Weights of a small GPT-style language model, trained from scratch on English Wikipedia: width 512.
MLP neurons of a small language model. Each row is named by its layer, matrix (down: output weights) and neuron, and shows model dimensions 186-249. Each number is 128 + 32 x the weight over its row's rms, rounded and kept within 0 to 255.
A block is one neuron, or neurons of one layer that tend to fire together. Before each block is what it responds to, as a language model described it from the Wikipedia text at the highest values.

Responds to: Word-initial prefix fragments
L3.down116 [161  65 147 103 102  99 109 126 153 116  95 192 156 136 117 203 138  75 159 183  92 123 171 106 113 120 145 107 146 161 123  84 135 124 174 137 153  91 110 127 111  75 140 134 136  87 152 107 125 146 117 115 139 139 151 107  79 150 129 122 138 163 111 114]
L3.down806 [ 68 192 116 157 106  74 151 154 159 195 185 174 146 121 131  85  95 157 147  96  65 113 135 199 117 171 113 110 148 118 142 102  97 122 120 124 127  98 149 120 235 158  87 178 107 103  92 124 151 126 155  96 178  64 122 127 125 148 114  48 145 171 103 117]
L3.down1119 [128 113 152 144 109 163  88 176 133 127 113 186 131 130  97 200 164 124 115 119 106 106 103 123 116 109 134 107 154 220  61 144 192  72 115  93 118  72 141 140 152 129 132 135 161 104 167 124 128 133 137  55 179 123  79  79 119 145 126  82 142 101 146  84]
L3.down1153 [149 114  78 153 181 136 136 115 128 138 133 185  93 139 120 158  70 151 160 117  97 130 120 150 115 125  68  84 126 122 148 108 124 160 135 108 119  98 127 169 198 120 118 130 210  86 140 118 148 120 199 111  95 211 162 149  80  86 138 132 136 116 109 120]
L3.down1443 [133 136  96 120 116 144  58 123 156 123 125  96 107 120 133 192 102 117 169 122 104  91 102 109  99 134 131 137  81 146 129  93 121 172 150 114 127 145 136 124 106  86  99 166 106 178 159  64 107 122 123  91 152 154 133 120 132 159  61 119 128 147  55 137]
L3.down1542 [131 107 123 120 193 110 110 170 172  84 144 199 136 162 108 160 169  78 114 139 136 166  88 123 133 151 159 119 125 197  99  85  75 146 125 136 134 129 166  89 101 115 132  81 157 136 108 138 139 102 162 109 164 110  93 126 112 141 112 129  80 204 152  79]
L3.down1625 [148 119 104 200 131 124 108 101 177 151 109 127 105  90  78 168 161 163 123  85 116  94  92 109 138  91 145 158 159 113 131 148 188 131  94 110 179 130 159 113 129 114  72 111 101 142 151 160 168 132  78 147 107  73 134 139 121 120  78  81 158 119 153 134]
L3.down1648 [142 106  97 107  63 104 140 165 167 151 129 122 141  73  85 165 132  66 124  60 125 141 159 103 115 142 128 113 123 124 144 151 141 148 104 112  84  86 144 127 180 144 140 128  99 108 107  83 111 146 147 110 133 125 107  96 130 120 148 175 160 160 138 200]

Responds to: Surname final pieces
L4.down25 [103 193 155 134 126 129 155  78 135 145 122  96 106  90 188 201 134 151 122 152  98 135  84  94 131 177 166 107 164 199 114 125  82 100 125 138  97  87 135 107  72 144  91 154  89 100 126 130  91 179 123 127 129 146 149 103 192  93 123  91 185 112  49  66]
L4.down490 [109 143  73 105 121 147 190  87 121  99 119 110  84  77 126 147 135 177 142  74 126 122  88 128 161 158 128 108 137 100 168 170  91 136 103 138 156 129  89 148 120 181  79 175 155 140 126 133 166 108 124 124 157 120 132 129 170  95 118 104 132 154 125 116]
L4.down644 [104 139  79 125 121 153  82  90 163  89 133 122 101 171 144 160  91 188 146 138  70 112 149 108 121 101 136  92 109 109 138 117 132 108 171 153 127 141 101 187 147  85  92 126 102 157 113 109 114  91  73  91 176 131 116 122 132 132 131 166 110 121 143 151]
L4.down1259 [ 64 159  57  72 136 150 154 141 100 163 149 100 100  88 172 150 174 124 121 116 121 148 176  92  95  89 131  75 135 106 124  74 129 163  88  72 125 118 135  97 136 155  99 128 170 138  98 133 158 104  75 141 190 138 154 124 107 169  84 131 131 203  98 124]
L4.down1356 [143 178  45 135 142 139 156  61 148 106  54  70 158  95 110 142 130 168 142 142  97 133 138 128 109 130  85  83 178 129  92 126  88 157 170 104 150 120 135 138 204 132 105 172 132 114 109 163 169 135 141 100 146 113 117  83 109 153 105 114 154  70  84 132]
L4.down1526 [ 97 114 117 134 189 159 124  92 114  78  75  99 125 131 123  98 179 136  94 121 146 114 182  85 153  89 140 105 138 105 129 189  99 162 142  84 125 146 154 157 169 148 108 120 180 161  95 204 188 120 152  95 120 180 165 140 116 168 101 148 165 119 102 125]
L4.down1680 [133 156  94 100 113  96 155 102 133 149  90 108  91  98 115 140 147 144 148 115 157 175 148  92 146 139  97  99 176 127  79 176 113 134 165 113 111 118  86 145 123 145 125 164 159 105  97 170 159 123 114 111 142  92 189  89 123 106 119  90 181  67  79 146]
L4.down1948 [ 96 134  51 134 156 149 113  92 155  67 197 133 140 154 111 119 121  88 162 145  68 121 124 105 134 134 138 121 162 113  97 136 137 146 136 193  91 107  97 170 191  94 156 135  41 110  82 133  99 142 128  26 152 100 128 135 125 128 177 154 144 107 138 138]

Responds to: Foreign-script word onsets
L3.down27 [198 123  88 137 143 136 118 121 114  92 159  99 122  75 107 109 137 126 148 202 152  72 170  62  62 130  81 169 114 141  77 158  93 125 115 134 114 179 120 136 108 178 104 157 166  92 145 129 146 143  74 122  52 164 131  54 106 127  67 164 211 121 151 156]
L3.down268 [199 151 117 153 118 146 120 153 117  72 203 129 133 117 143  93 162 166 119 164 153 125 145 147  96 108  55 150 136 129 145 177 142 163 119 156  95 164 157 175  92 170 127 136 112  94 167 130 129 140  99 157 103 169 180  83  99  96 184  93 197 128 178 139]
L3.down329 [188 123 164  82 168 156 134 155  70 125 171 165 145 158 134 125 133 127 171 127 104 157 153 137 120 141 116 109 137 147  90 160 126 122  90 118  61  75  99  93 110  94 130 131  84 149 129 100 145 113  80 144  91  87 114 119 147 130 159 112  73 209  83 113]
L3.down678 [137 116 153 120 154  88 138 166 148  53 158 175 146 149 162 120 112 127 151  79 150 140 164 132 104  78  87 125 145 177 140 116 104 154 157 112 103 144 157 119 139 148 130 146 112 168 107 106 132 126  95 118 118 118  78 125 179 163 168  99 149 148  80 124]
L3.down953 [164  87 182  54 104  75 131 176 131 106 139 115 118 121 128 126 134 108  89 145 148 133 155 124  67 135 134  93 154  67 196 176 156 119 117 168 120  86 148 106 106 108 113 173 159 126 125 161 127 121 154  75 137 157 117 136 200 146 107 130  76 131 170 114]
L3.down1080 [160 161 128 161 175 161 106 136 104  89 123 109 133 117 116  99 187 118 110 148 157 108 133 137 100 130 132  78 130 166 168 173 108 130 130 166  81 133 116  73 145 124 147 110 175 132 163  98 108 136  63 168 108 126 145 124 167 130 179 120 104 136 134 111]
L3.down1448 [151 108  89 122 143 145 158 152 156 155 128 137 124  84 126 137 157  96 123 125  97 144 149 119  89 113 125 154 130 106  99 155 109 113 105 120 123 126 170  99  99 113 115 159 105 150 133 153 150  74 156 176 160 121 165  96 149 138 140 151 153 113 166  55]
L3.down1970 [109 148 135 130 116 206 200 107 131 149 163 157 157 135 189 152 134 111  61  39 125 108 154  88 116  89  96  79 151 195 160 162 144  98  72 115 114 112 108  45 139 187 112 138 113 121 118 120 152 121 136  69  92 101 149 106 165 115 103 159 100  94 114 109]

Responds to: Abbreviation periods, mainly "No."
L4.down379 [103 140 128  98 187 159 173 132 109  99 170  87 143  67 106 169 122  85 114 110 120 168 125 113 117 140 146  67 170 142 111 147  79 125 207 155 131 141 112 125  92 102 115 147  77 125 204 123 116 107 115 109 123 132 152 104  70 132 154 141 160  92 144  98]
L4.down1158 [143 102 145 145  95 121 121 165 103  91 140 144 112  50 139 102  88 105 107 178 173 106 144  90 114 140 153  99 198  96 135 162 102 131 152  76 143 117  60 101 149 159 148 195 111 120 112 161 114 104  88 105 119 181 140  84 167 174 119 138 151 124 181 100]
L4.down1179 [159 107  92 110 204 176  97 147 103 131 142 130 113  67 107 107 137 104 115 221 170 136 136 170 100 105 127 150 136 112 147 105  88 180 135 161  94 158 123 104 100 131 141 117  93 141   0  93 114 149  91 106 136 149 152 101 155 174 199 136 140 139  98 100]
L4.down1549 [113  88 148 111 176 148  93 145 195 132  95  74 105 105 152 121 145 135 162 109 150 182  49 131 159 123 131  98 195 150 143 109 146 137 154  96 124  76 148 139 169 141 119 140 114 160  95 111  66 157 150 159 106 144 139 160 102 144  61 125 234 127 139 134]
L4.down1627 [ 65 131 116 122 209 125 127 184  92 141 161 145 145 171  57 113 109 115 128 173 135 116 183 135 142 135 139 153 138 121 149 108  96 111 157 153 160 143 138 179 134 146 158 157 178 146  92 151 161 134 165 144 114 168  92  93 106 190 186 128 141 123  64 114]
L4.down1942 [167 133 152  95 130 136 121 130 162 134 165 132  68  93  94 157  79 152 154 168 159 106 124  91 181 117 145 132 141 114 112  74 113  92 156 171 104 130 175 128  75 160 177 129  97 103  36 155 154 122 108 133 110 200 103  74 130  89 171 181 160  93 127 152]
L4.down1965 [128 144  75 140  90 161 125 129 170 105 164 136 122 100  60 134 131  57 132 145 107 125 142 132  83 125 114 145 149  71 118 123 179  92 145 163 105 147 103 154  70 156 141  76  73 162  65 134 136 126 101 113 169 171 161  95 103 188 147 153 133 137 117 105]
L4.down1997 [136 112 172 177 183 168 156 135 183 110 155 138 131 105 157 153 110 154  78 135 239 132  96 119 116  99 126 128 110 173 134 127 157 128  98 120 176 114 109  92 110 113 155  95 135 152 183 115  91 113  69 109 128 190 119  88 161 127 115  85 163 195 191 112]

Responds to: Name-completing word pieces
L3.down734 [ 47 169  74 119 129 155 125  89 157 169 129  93 128 103 176 123 139 167 148 111 137  91 144 111  81 106  98 140 140  73 115 109  67 135 158 112 117 111 102 153 117 135 123 167 122 127 180 170 135 129  85 126 155  86 199 111 155 111 156  76 137 153 115 169]
L3.down843 [ 92 116 123 173 167 108 148 118 110 167  60 126 122 221 142  80 101  93 119 124  92  92 112 178 137 123  89 105 138 108 160 149 122 100 134 109 123 129 175 143 132  94  58 103 136  78 114 106 108 118 128 194 125 178 158 142 135  99 108 121 141 180 170 144]
L3.down982 [ 92 110 134 140  60 130 151  85  53 110 108 125 138 127  53  72 150 147 109 144 167  95 112  92 234 109 115  84 119 204  98 139 104 145 157  56 121 107 163  97 106 137 119 125 133 112 138 144 120 150 153 181 150 147 191 166 150 143 109  83 162 152 166 117]
L3.down996 [ 75 179 162 163 162 101 123 100 210 125 109 120 115  66 167 167 112  85 115  99 100 121 151 156  92 150 130 157 148 102 148 105 169 145 197 142 172 109  83 143 137 124 123  83  92  94 108 132 134 200 137 147 152 167 121 110 191 191 148 135 145 183 106 145]
L3.down1149 [153 108  91 204 165 116 125  82 108 146  80 116 168 106  93 120 173 109 118 164 135  67  92 102  89 150 124 111 138 199 128 129 134 101 125 124 109 130 179 108 152 136 109 107  73 150  68 132 153 103  84 148  93 140 137 123 122 142 149  97  58 125 101 153]
L3.down1679 [120 118  90  99 159 144 169 116 181 134  78 168 111 108 131 104  80 141 118 123 139 121 106 129 127 127 103  87 155 174 103 103 129 156 126 106 127 127 116 144 125  89 129 142 128 108 168 150  94 161 153 152 165 179  99 118 158 123 149 122 104 108 138 193]
L3.down1769 [ 57 123 163 154 149 151 127 146 137 126 104 192 106 151 150  81 121 126 121  95 109 160 149  95 118  89 117 110 147 122 142 112 175 104 147 126 176 105 135 145 173 144  35  96 136 175 164 135  99  81 129 152 170 141 155 124 136 138 165  67 165 132 142 115]
L3.down1803 [ 83  82 123 167 113 191 145  90 156  93 142 117 107 121 182 149 133 190 120 121 147  94 149 140 131  87 188 105 134 109 125 106  70 155 145 128 146 169 153 212 127 121  91 137  89 173 119 155 113 150 144 156 146 175 113 121 109 146 123 109 113 136 215  72]

Responds to: Mid-name word pieces
L6.down1244 [111 109 134 139 200 201 181  88  76 142 141  97 212 196 155 112 169 135 129 118  97 132 169 151 137 116 150 192 170 177  84 145 189 124 141 129 131 101 152 119 115 119 164  82 158 114 136 161  83 127  97  87  62 116  94 119  89 107 165 138 161 160  99 111]

Responds to: Final part of names
L6.down101 [ 94 101 142 167 104 103 137 118  83 129  82  80 124 170 137  84 117 139 113 103 193 142 124 156 116 131  98 119 148 185 136 128  97 137 167 144 124 144  52 109 148  86 109 128 134 133 126 125 162 127 199 146 158 111 107 197  92 160  96  43 157 164  88 130]

Responds to: Al- name openings
L3.down323 [128 165 123 159 182 131 138 159 119 190 158  75 113 142 163 109  83 137 100 114 119 169 158  98 107 117 189 122 162 188 192 126 122 130 101 130  76 141 144 188 173 128 149 103 133 105 148 128 135  85 184 174  74 129 138  57  90 158  92 203 106 115  97 130]
L3.down523 [167 141 136 109 123 144 130  96 150 126 114 131  97  82  94 143 149 103 142 131 118 120 143 112 136 117 160 156 129  95 123 117 113 136 145 144  73 104  75 113 138 145 123 117 158 111 183 121 128 158  79 174 141  62 191 133 129 138 156 139 121 132 105 115]
L3.down563 [ 97 127 207 140 179  77 122 179 100 188 187  40 110 199 116 122  80 166 131 131  99 174 168 126 126 191 112 179  68 135 110 117 164 140 134 145 103 135  97 156 110 128  92 143 143  76 125 181 148 165 101 106  98  95  94 137  56 100 147 201 104 132 217 111]
L3.down848 [174 101 139 102 118 153 115 186  72 148 127 133 138 134 118 109  98 153 212 131 165 175 182  89 159 147 131  66 125 102 144 129 140 104 104 161  76 132  74 128 102 117 174 122 166 113 132  94 109 149 132 144 126 135 115  99  87 100 130 142 112 122  83  59]
L3.down1440 [132 128  92 139 134 172 172 114 173 178 106 118  66 148 145 109 125 157  95  99 107 116  88 127 136 192 124 134 115  39  93 112 165 140 124  60  65 114  22 163  79 146  94 191 123 148 142  89 135 138 132  89 110  90 148 155 142 105 115  62 134 170 123 157]
L3.down1670 [144 184 105 142 127 158  61 165 155 175 140 146 115 119 132 150  81  92  99 104 170 121 154 126 185  85 145 133 138 134 118  98 146 189 109 129 124  76 148 133 108 106  92 201 108 186 109 125  71 125 101 152 133 159 177 133  74 118 130 164  90 178  88 109]
L3.down1821 [107 142 108  82 175 104 120  91  80 129  76 124 107  69 102 141 166 153 115 150 125 113 124  79 184 115 118 152 172  57 144  81 119 119 103 148 123 119  76 144 119 121 114  68  96 127 159 143 134 101  83 142  72 130  96 162  69 125  84 155 134 119  60 107]
L3.down1964 [111  94 121  74 163 111 133 134 128 117 125 168 148 136 130 112 119 152  70 141 145 132 122 108 153 118 127 128 123  97 147  55 131 110 150 128  26 129  80 114 160  69 107  81 104 117 120 118 163 116 110 110 150 114 111 141 118 135 140 144 132 158 109 200]

Responds to: Abbreviation and list periods
L6.down1270 [131 117  84 139 173 144 158 162 107 142  97 146  85 121 141  93 213 102 111 160 118 110 114  93  95  58  63  85 172 131 133 133 121 114 146  73  80 138 120  71 108 140 155  89  98 107 110 102 151 148 155  72 159 109 122 121  94 104 110 122 137 161 157 103]

Responds to: Historical/period noun modifiers
L6.down1536 [ 84 135 196 136 105 129 102 103 119 151 143 157 126 163 128 132 131  81 146 120 134 129  93 178 107 156 149 109 154 144 155 161 127 118 206  93 175 111 144 106 124 176 132 191 127 196  98 144 181 102 170 154 131  75 164 118 143 105 146 232 115 105  86 126]

Responds to: Heading-closing markers
L4.down148 [124 117 128 193 168 140 143  93 180 103 142  71 144  86 135 142 179 114 161 142 157 222 116  84  92  97 103 187  88 181 189 129 175 161 105 139 102 119 177 120 170  98 176 158  97 110 113 134 114  78 117 115 150 159 114 140 101  79 166 183 102  73 112 110]
L4.down213 [109 137 167 149 177 141 137 120 193  69 154 132 136 159 113  83 166 155 156 138  41 107 131 130 139 133 153 211 150  96 162  52 120 137 146 146  98 142 105 140 121 107 120 180 148  54 172 147 127 107 109 132  89  96 106 140 188 115 163 103 157 110  86 142]
L4.down374 [126 103 114 169  66 147 140 112  86 151 136  97 111 154 126 115  73  86 142 147 131 142 185 145  75 130 119 131 125  95 151 124 145 112 140 131 148 103 135 185 131  58  87 157 105 159 181 146  84 149 158 123 180 153  42 101 100 127 137 135 173  99 133 163]
L4.down597 [ 86 148  74 115 159 146  93  69 159 172 113  32 111 140 138 121 117  81 172 159 104 137 166 110 155  89  93 115 115 168 164  93  63 171 141 106 108 122 135 129  98 111 184 137 137 143 156 111 101 177 148 144  90 151  83 169 139 131 112 168 126 124 138 109]
L4.down819 [169 160 141 122 139 114 165 155 151  93 185 136 171  89 179 175 125 112 140 139 155 198 165 113  88  72 134 136  78 195 182 113 128 140  93 146 112 161 229 130  96  98 118 186  68  77 160 189  84 104 158 111 121 150 146 102 109  66 140 136 212  47 130  98]
L4.down1044 [134 105 153 156 176 134 155 148  83 137 132  72 127  69 105 114 108  73 132  84  91 137 130 106  31 162 168 158 128 113 142 141 147  63 179 103 153 120 131 163 129 110 131 153 210 160 119 140  97 131 124 160 119 118  93 117 113  94 150 104 137 101 151 144]
L4.down1324 [ 95 108  88 139 117 107 146 129 152 128 134  70 139 159 109 127 163 130 116  78 124 132 183 124  95 113  96 150 161 224 171  38 147 110 122 150 160 130 151 100 144 100 162 120 134 129  97 147  40 118  79 137 129  85 133 147 121  75 116 134 148 111 118 127]
L4.down1879 [168 104 139 126 131 160 131  94 132 118  89 121 154  99  89 113 104 132 165 164 144 125 113  98 109 116 181 155  50 127 131 156  95  75  85 132 173 123 175  96 129  87 107 180  92 120 121 100 131 110 154 107 209 113  89 140 126 114  89  95 100  82 161 147]

Responds to: Start of name-like words
L4.down20 [202  94 180 125 114 176 123 138 139 143 219 136 136 164 123 126  76 148 141 118 114 128 143 117 169 118 189 123 115  98 120  90 163  71 151 129 112 113 139 165 112 106 116 140  80 165 127 151 103  91  99 192 119 118 181  85 123 145  89 113 161 102 144 137]
L4.down308 [100 142 142 122  92 124 119  89 134 113 130 144  81 152 144  92 214 110  72  94  79 166 113 140 120 137 154 142 174 201 123 120 146 119 119 130 113  97 156 132  96 163 188 120 115  96 145 131  80  94 138 177 137 160 107 171 178 116 113 167 144  73 133 146]
L4.down388 [165 113 154 110 176 125 120 156 137 148 151 140 175 137  89 128 131 100 169 164  82 143 107 114 172 164 127 170 103 115 169 113 181 138 152 172 129  89 155 107 122 144 164 166 175 151 136 147 114 175 128 150 151  94  83 120 116 111 134  99 156 120 151 150]
L4.down571 [192 161 109 103 110 147  74 106 115  78 130 105 148 115 121 116 138 141 149 122 182 108 160 126 141  88  90 106 199  74  79  92 130 159 150 120 134 137 157  48 158  80 156 128  94  88 156 148  56 111 121  97 135 156 114 158 122 169 133  94 162 116  77 171]
L4.down1168 [122 132 126  73  92 116 111 131 120 116 147 107 131 165 138 109 147 110 198 104 116 147 111 120 118  83 157  41 104 167 115 168 117 105 116 111 141 139 191 182 146 146 119  70 200 169 145 126 166 151 158 182 113 148 121 115 154 156 105 141  99 111 139 149]
L4.down1173 [141 149  74 116 165 134 112 197 116 150 162 123 147 119 113 146 112 126 128 147  87 132 103  97  69 164 133 186  91 193 153 234  92  72 138 127 125 167  67 131 139 120 132 143 173 162 122 157  60 119 116 149 194 111 125  68 103 109 183 127 110 181  77 193]
L4.down1342 [114 160 139 140 164 176  80 135 106 150 133 190  95 126 160 124 141 177 112 108 161  35 108 108 109 148 196 174 118 120 163 139 117 110 106 119 160 133 137 184 145 127 132  85  66 137 144 120  95 121  88 136 113 105 108  79 136 105 162 176 130 139 136 190]
L4.down1904 [150 108  96 143 138 160 110 157 134  77 170 142 134  52 138 181 194 185 161 113  79 179 115 144 202 106 111  91 131 112 139 130  67 177 115 111  99 111 184 170 144 131 103 178 136 131 197 162  56  83 153 138 113 125 138 228  70 137  94 123 129 112 100 114]

Responds to: Name fragments and nouns
L4.down68 [144 119 152 140 159  89 148 110 168 158  80  92 166 107 158 136  95 105 117 139 184  89 142 119 131 137 207 147 139 103  91 152 155 185 134  94 153  83  84 124 182 103 136 177 119 104  97 157 120 113 125  88 117 145 145  58 113 136  83 170  87 115 162 133]
L4.down286 [100 136 152 118 118  61 162 133 104 114 147 131 108 158 126 128 125 111 155 153 128 117 170 124 158 113 117 172 134 148 178 131 130 107  99  99 155 165 149 169 135 152 111 134 151  81  67 140 147 149 160 157  86 134 138 153 115 126 156 154 112 158  78 142]
L4.down423 [106 106 182 124  93 202 104 154  90 154 140 131 170 124  72 145 105  83 135 128 113 171 124 159 136  99 148 112  91 136 114 156 216  95 119 160 102 130 130 147 182 159  75 127  77 118 131 113 102 142 185  92 119 115 109  45 180 151 131 114 154  97 138 133]
L4.down484 [116 120 127  96 113 115  85 124 110 163 135 144 155  98  86 137  74 103 165  98 157  83 139 132 158 101 115 131  90 131 122 139 144 107  69 127 130 163 111  35 141 114 170 120 184 126  87 119  92  42 164 143 127 182 165 115  72 154 125  89  86 106  54 129]
L4.down629 [126 175 172 112 137 119  96 143  58 166 109 147 146 123  96 139 116  98 147 110 122 128 112 102 161 181 104  95 146 163  50 158 132  75 144 123 103 104   4 129 177 154  98 110 109 113 136 151 100 160 116 136 174 145  92 131 196 109  81 124 130  35 159 162]
L4.down1243 [141 165 135 172 153 109 123 105 126 152 107 162 122 136 117 135 192  62 115 142 166  95 161 124 146 124 163 166 148 123 125 107 156 110 120 153 135 136 132 122 143  86 175 135 135  93 167  68 128 155 123 132 167 123 105 109 148 149 170 177  71 110 117 147]
L4.down1348 [117 144  53 136 155 113 124 118 133 127 123 142 171 101 142 129 148 218 142 112 137 176  96 134 109 199 107 142 160 103 110 143 117 130  74 142 150 159 135  94  88 122 160 142 142 162 111 127 112 108 145  78  81 116 120 162 151 128 178 153 160 110 173 149]
L4.down1353 [165 131 129  91 208 105 128 148 109 167 143 208  93 101 154 135  73 118  90 156 108  80 129 166 121 104 134 112 138 126 126 132 128 145  90 100 141  99 150  50 126 176  91  97  97  72 127 216 173  86 163 141 114  97 118 163 171 147 109 157 127 111 165 134]

Responds to: Coordinate seconds digits
L3.down12 [161  69  97 199 172 194  97 149 152 129 121  87 119 127 110  90 147 122 149 122 145 176 134 108 135 143 104 123  62 107 190 127 111  98  80 135 147 144 125  77 131  50 115 137 134 133 152  62 119 141 156 130 146 174 102 144 116  80 201 138 178 146 150 118]
L3.down508 [122 113 133 112 145  90 171 148 153 175 159  86 129 109 124  76 157  62 128 128 123 121 160 103  94 127 128 150 177 172 157 101 102 125 169 157 164 114 139 117 103  85 109 130 206 140 113 124 113  62 134 167 176 136  38 107  99  91 160 109  93  96 146 151]
L3.down979 [130 142 150 106  72  99 145 155 148  96 136 165  98 155  90 137 138 148 186  91 112 148  49 104 165  94 124 181  61 112 117 170 132  94  99 122 209 130 211 139  71 102  76 147 113 108 143 103 131 131 183  82 135 127 109 136  92 110 192  71 145  91 137 154]
L3.down1088 [124  78 119  58 181 194 114  61 124  84 150 104 112 123 131 116 174 127  97 119 194  90 162 130 106 118 130  84 128 119 185 154 115 151 104 142 199 122 140  79 150 142 140 130  97 184 113 155 195 124 122 107  76 162 116 110 120  95 192 108 148 105 127 105]
L3.down1146 [135 116 138  82 169 205 110 112 110 141 126 112 131 108  88  84  71  91 154 163 143 133 133 128  82 157  96 102 116 135  96 124  66  87 103 144 150 136 120 141 157 132 123 138 201 106 101  87 132 133 154 138 111 152  91  69  99 160  79 113 101 153  62 139]
L3.down1271 [109  84 167 174 151  95 105 193 112 161 147 135 116 102 141 132 159 102 138 116  90 113 113  56  73  71 147 100 125 104 174  97 169 159 153 127 117 107 179  99  97  94 121 192 114  88 118 123 177 133 178  84 128 151 137  31  92 121 135  72 139 134 155 204]
L3.down1535 [115  85 152 154  65 152 132 134  92 116 189  99 129  37 122  96 133  36 176  88 159 203 177 140 187 154 202 132 112  73 220 111 133 140 107 133 137  95 134 108 197 141 150 157 135  99 163 158 130 109 171 108 140  99 109 108 148 120 105 120  69 109 123  68]
L3.down1579 [ 88 169 145  66 161 159  75 166  66  70  53 139 114 140  86  87 110 136  73 101 156  75 144 115  97 105 176 141 185  90 136 134 110 146 114 127 138 116 160 172  86  97 138 144 143 201 111 172 184 173 143 121 180 166 125  71 163 150  43  64 117 148 165 100]

Responds to: Section and sentence boundaries
L6.down1031 [171 104 114  83 118 147 121 144 172  96 149  91 137 145 107 104 104 129 108 198 149  77 132 108 146 146 138 111 172 155 119  45 113 176 100 190  90 119 137 162 157 131 162 175 180 154 120 144 136  38 135 163 108  92  69 170  86 130  90 116 140 142 114 149]